{
  "num_hidden_layers": 16,
  "hidden_size": 160,
  "num_attention_heads": 2,
  "num_key_value_heads": 1,
  "head_dim": 64,
  "intermediate_size": 640,
  "vocab_size": 32000,
  "hidden_act": "swiglu",
  "norm": "rmsnorm",
  "norm_place": "pre",
  "norm_eps": 1e-06,
  "positions": "rope",
  "rope_theta": 10000.0,
  "rope_fraction": 1.0,
  "qk_norm": false,
  "attn_scale": 0.125,
  "bias": "none",
  "tie_word_embeddings": false,
  "parallel_block": false,
  "init": "normal",
  "init_std_qkv": 0.0428,
  "init_std_o": 0.0,
  "init_std_up": 0.0428,
  "init_std_down": 0.0,
  "optimizer": "muon_variant",
  "learning_rate": 0.0115,
  "lr_mult_qkv": 0.5,
  "lr_mult_o": 0.63,
  "lr_mult_down": 0.7,
  "beta1": 0.95,
  "lr_head": 0.00658,
  "max_grad_norm": 1.0,
  "warmup_steps": 200,
  "schedule": "wsd",
  "decay_fraction": 0.874,
  "decay_shape": "linear",
  "final_lr_fraction": 0.05,
  "batch_tokens": 65536,
  "max_seq_len": 1024,
  "doc_mask": false,
  "train_tokens": 500600000,
  "max_steps": 7639,
  "dataset": "wikipedia_en"
}
MLP neurons of a small language model. Each row is named by its layer, matrix (down: output weights) and neuron, and shows model dimensions 16-79. Each number is 200 + 20 x the weight over its row's rms, rounded and kept within 0 to 999. A neuron's up and down rows have the sign that makes its largest values positive.
After each neuron's rows, "raises" lists the tokens whose logits its output raises most directly, leaving later layers aside.

L4.down209,246,214,159,210,172,215,208,227,211,209,211,168,186,213,188,212,195,195,198,212,221,228,194,173,222,213,207,196,244,207,203,166,179,183,163,180,198,209,187,191,189,204,150,211,221,179,221,234,216,212,172,173,211,204,178,225,184,188,213,193,224,243,231,175
raises: " she", "e", "ature", " DVD", "term"

L2.down344,211,182,198,213,212,181,179,212,167,216,190,164,179,173,170,188,200,179,198,178,196,225,235,225,180,200,196,191,201,212,208,176,172,179,182,183,220,228,185,224,217,187,209,240,222,204,211,226,193,192,198,196,234,166,206,168,216,188,210,193,191,172,192,157
raises: "ation", "ations", " ft", "ence", "ivity"

L13.down135,192,211,216,194,198,196,206,197,193,194,212,189,176,219,213,205,190,205,201,193,220,250,218,190,234,174,160,209,166,204,218,184,212,207,225,194,194,216,196,162,256,246,169,200,169,211,205,207,162,209,218,218,199,194,195,214,175,170,167,208,202,194,139,208
raises: " was", " came", " took", " appears", " is"

L6.down429,206,187,203,212,220,185,210,186,215,216,241,190,177,177,196,184,197,190,190,196,185,183,193,200,191,189,203,221,206,180,209,230,191,212,235,160,197,211,183,232,204,186,191,214,223,189,211,201,205,224,210,190,197,179,211,199,178,171,203,214,245,195,151,216
raises: " This", " There", " When", " They", " However"

L13.down15,197,202,190,161,194,195,197,169,177,191,241,194,204,155,191,206,166,190,201,237,221,213,226,189,200,193,169,175,164,209,195,197,196,211,216,164,207,217,196,210,222,171,187,180,160,213,182,233,185,232,207,225,186,212,178,190,178,218,150,182,229,184,166,227
raises: " took", " did", " gave", " were", " had"

L2.down497,213,198,219,167,169,171,180,216,176,224,232,190,200,230,189,214,189,223,204,179,188,226,188,201,169,240,236,216,208,197,226,228,229,203,204,199,189,183,255,196,198,222,203,196,182,211,188,189,222,153,194,225,218,197,188,217,169,176,186,156,205,167,225,207
raises: "ing", "led", "est", "ening", "water"

L2.down3,217,180,176,190,250,173,211,207,214,216,194,181,212,186,212,212,194,201,184,220,192,212,223,212,189,165,194,194,188,205,192,204,194,217,186,208,195,201,198,193,203,190,211,195,215,201,244,211,234,194,199,165,230,232,172,192,195,174,200,232,199,204,219,219
raises: "–15", "–16", "–18", "–13", "th"

L7.down256,212,206,183,191,212,213,168,191,178,188,183,207,238,207,208,216,203,194,181,216,222,232,174,175,181,199,208,197,244,199,174,204,221,217,198,166,157,190,207,203,225,202,196,240,197,222,204,144,192,217,197,192,189,188,226,190,219,188,188,185,203,214,216,203
raises: "ulation", "ated", "rated", "ating", "ense"

L6.down117,178,215,179,193,197,208,200,218,194,215,178,187,207,200,180,153,174,216,189,187,203,177,189,187,177,195,182,156,184,229,170,218,196,161,193,195,173,178,209,186,205,234,231,246,191,205,197,193,155,228,182,176,197,195,178,177,207,216,191,193,228,176,220,210
raises: " =", "\";", " ====", " vs", "===="

L13.down283,182,170,221,229,207,199,174,205,164,216,180,188,158,218,197,244,230,173,210,233,192,189,205,215,209,181,196,220,196,179,215,207,206,189,209,219,206,212,208,218,211,170,186,201,210,227,186,160,229,186,215,224,198,203,216,194,208,222,207,216,234,220,182,196
raises: "ns", "ned", "ese", "n", "nin"

L13.down398,197,195,197,213,195,200,212,217,191,194,228,187,201,187,204,192,221,195,185,202,245,215,199,199,186,227,178,184,195,217,186,222,209,166,230,171,232,138,209,165,209,232,220,156,178,204,192,200,189,218,212,207,231,215,216,181,191,198,196,170,241,176,236,188
raises: " was", ",", " is", " were", " would"

L13.down285,183,180,210,210,190,190,187,184,167,174,209,192,236,196,220,165,180,172,206,154,175,201,229,193,179,210,225,179,200,223,183,220,198,216,202,191,208,218,187,213,183,171,185,202,185,202,225,198,222,240,193,196,206,172,174,140,208,203,250,211,228,207,242,188
raises: " |", " result", "\".", "\"", "\";"

L9.down406,234,226,188,175,208,196,168,204,209,221,192,197,206,200,172,214,199,229,148,162,168,224,213,196,187,199,193,177,200,182,223,185,199,184,204,195,203,191,182,193,197,202,178,195,221,201,172,219,190,197,223,234,189,189,244,191,207,210,183,172,174,181,206,234
raises: "ology", "ologist", "ification", "escens", "ides"

L2.down599,163,200,175,173,197,203,188,221,204,210,222,215,210,204,165,181,194,203,211,179,201,173,226,185,200,185,171,236,257,199,196,162,225,205,199,202,235,163,208,207,191,185,225,217,161,215,150,186,235,189,210,224,195,215,178,208,166,202,179,226,181,209,180,192
raises: "\n", " ", "'", "====", ";"

L9.down429,198,207,205,149,192,187,170,238,190,195,214,213,188,164,217,137,200,197,168,205,185,218,215,188,219,211,147,199,204,199,173,183,189,170,207,194,187,231,221,175,245,175,179,199,209,176,200,197,189,194,184,206,196,179,201,238,194,170,236,231,205,190,210,205
raises: " died", " =", " took", " have", " were"

L5.down44,177,191,219,204,183,211,226,219,192,226,211,214,216,178,205,151,187,197,215,234,176,215,179,195,188,172,220,185,213,198,208,219,173,239,216,186,193,232,213,173,174,211,204,193,187,214,210,212,189,173,171,146,189,211,198,179,208,185,155,211,228,202,191,193
raises: " she", " they", " he", " there", "According"

L4.down395,197,182,196,216,204,132,197,180,198,185,165,195,175,205,221,218,216,190,172,165,216,222,219,203,200,191,208,210,208,201,213,198,211,189,180,199,202,168,205,180,215,216,183,194,254,219,185,234,175,193,173,232,209,187,186,240,211,188,231,173,215,208,191,208
raises: " other", " others", " sponsorship", " occasional", " Other"

L9.down584,230,190,202,205,193,184,214,222,181,169,219,197,221,197,181,179,209,188,218,242,149,158,196,181,187,275,202,189,167,183,199,229,184,201,195,219,191,202,210,212,209,197,232,217,234,210,198,224,201,194,214,165,195,178,204,209,207,190,163,216,213,206,169,164
raises: " their", " its", " the", " any", " his"

L5.down470,182,205,211,223,189,199,211,174,202,186,204,188,209,205,211,178,243,192,197,209,196,239,200,177,225,196,185,218,237,201,171,235,201,234,239,209,196,175,210,240,147,208,202,184,211,198,211,212,197,204,200,160,163,189,192,197,198,212,193,219,180,168,215,185
raises: " ===", " |", " ====", "–72", "==="

L7.down613,152,209,192,197,207,228,187,205,218,212,202,192,219,187,213,208,195,194,229,194,220,182,175,201,179,213,221,186,173,209,213,167,208,208,177,237,202,199,159,174,191,205,168,186,185,185,204,167,198,199,223,197,201,181,208,169,213,238,191,180,230,194,179,214
raises: ").", ")", "\")", ")\"", ");"

L12.down178,225,171,225,231,202,196,219,209,154,172,212,195,214,192,181,220,199,209,221,242,172,174,201,174,175,212,207,209,154,200,194,223,185,193,207,198,198,202,204,243,184,209,214,222,226,190,182,185,197,172,223,149,185,167,174,234,232,224,197,196,205,212,176,194
raises: " the", " an", " a", " this", " their"

L9.down321,202,179,176,239,183,183,218,210,241,178,187,172,196,207,192,213,190,202,192,210,202,156,147,215,216,203,195,215,156,192,180,206,238,214,203,198,239,202,207,197,202,173,217,212,232,205,227,194,188,217,188,229,199,228,195,219,188,214,246,198,179,200,233,179
raises: " other", " surrounding", " related", " previous", " others"

L13.down548,184,205,189,224,205,196,223,208,185,206,239,190,197,191,179,162,180,177,223,188,179,185,181,205,185,203,181,165,204,225,238,217,176,188,230,176,227,197,218,231,217,184,195,211,199,197,179,214,176,216,230,176,184,200,217,129,222,179,192,214,181,173,171,242
raises: "\n", "====", "|", "|---|", "According"

L2.down421,223,217,203,220,198,192,162,233,204,196,200,188,247,188,239,176,200,227,176,167,226,219,167,196,190,206,174,223,235,183,216,194,181,205,222,214,210,205,195,155,214,244,209,162,188,186,205,180,189,211,219,226,238,184,204,247,192,196,188,196,186,199,174,227
raises: " ==", " was", " occurs", "ologist", "atic"

L2.down605,198,203,221,182,227,260,201,174,176,214,212,227,199,205,214,195,184,198,225,218,226,211,192,200,195,187,201,204,230,201,222,207,199,213,198,201,198,182,205,162,216,188,148,207,213,211,189,198,179,227,218,209,220,192,157,205,170,210,191,220,205,233,229,216
raises: ")\"", "\")", "enti", "ei", "red"

L2.down250,226,207,199,238,225,174,184,223,196,221,197,188,206,199,185,230,186,201,229,199,203,222,154,177,205,226,204,164,177,198,201,155,205,211,193,235,177,259,212,186,216,217,203,174,202,216,187,193,195,212,195,163,211,198,185,200,208,219,229,173,183,217,224,216
raises: "\")", ")\"", "elected", "assistant", ");"

L7.down410,205,218,184,149,212,212,204,181,199,199,201,208,230,198,211,225,208,159,190,182,220,178,184,197,238,191,229,200,250,205,197,193,207,256,202,202,199,173,216,233,204,177,190,192,211,185,191,194,183,239,205,160,201,198,227,204,215,188,146,222,188,193,187,196
raises: "r", "d", " and", " ", "er"

L7.down383,208,195,217,207,191,199,164,227,216,207,237,202,202,193,205,215,199,174,186,221,202,219,185,217,200,250,205,221,238,217,245,204,207,198,191,188,195,193,184,193,206,161,191,197,199,201,184,186,175,206,181,191,202,217,217,236,164,192,249,172,219,192,161,169
raises: "ability", "ing", "forming", "ling", "able"

L5.down483,168,211,155,218,226,229,156,237,227,236,210,198,208,237,176,225,215,199,188,184,193,214,205,184,164,190,240,212,181,190,204,228,171,215,210,205,208,189,220,205,197,187,180,216,183,210,211,212,205,176,159,210,198,208,165,206,209,185,203,179,210,173,235,190
raises: "ō", " Islands", "}$", "iente", "ú"

L9.down588,183,194,167,240,219,196,212,200,221,193,169,203,195,230,208,209,207,193,205,196,186,216,190,220,203,211,184,206,187,195,206,194,192,197,219,189,187,219,191,207,198,219,215,211,212,233,162,222,197,213,216,210,162,205,202,192,183,208,152,214,162,180,195,170
raises: "ably", "went", "ingen", "wich", "mate"

L5.down266,190,168,159,253,189,206,227,218,213,198,215,197,210,172,185,191,204,195,175,219,186,223,185,216,180,161,167,197,203,180,185,190,205,201,192,231,201,206,201,161,251,192,214,192,197,164,189,216,169,182,220,193,201,183,203,215,195,172,169,203,193,195,217,152
raises: "lly", "tion", " occur", " else", "ral"

L7.down195,195,198,198,217,214,184,202,200,206,199,212,212,209,257,216,221,196,157,191,200,175,215,204,184,183,225,186,215,192,172,187,230,175,193,202,205,183,187,193,199,217,201,223,237,181,224,191,184,187,191,215,246,186,201,165,201,195,163,174,183,187,177,170,176
raises: "ably", "mate", "aged", "ned", "ten"

L7.down15,217,170,211,197,237,219,226,180,156,193,177,208,174,226,210,219,220,200,207,195,158,223,215,187,218,209,193,188,196,221,220,169,164,239,201,204,198,192,195,214,214,193,191,203,209,224,165,181,184,194,211,232,185,201,213,195,186,168,215,201,187,192,222,174
raises: "ries", "ious", "rium", "matic", "iber"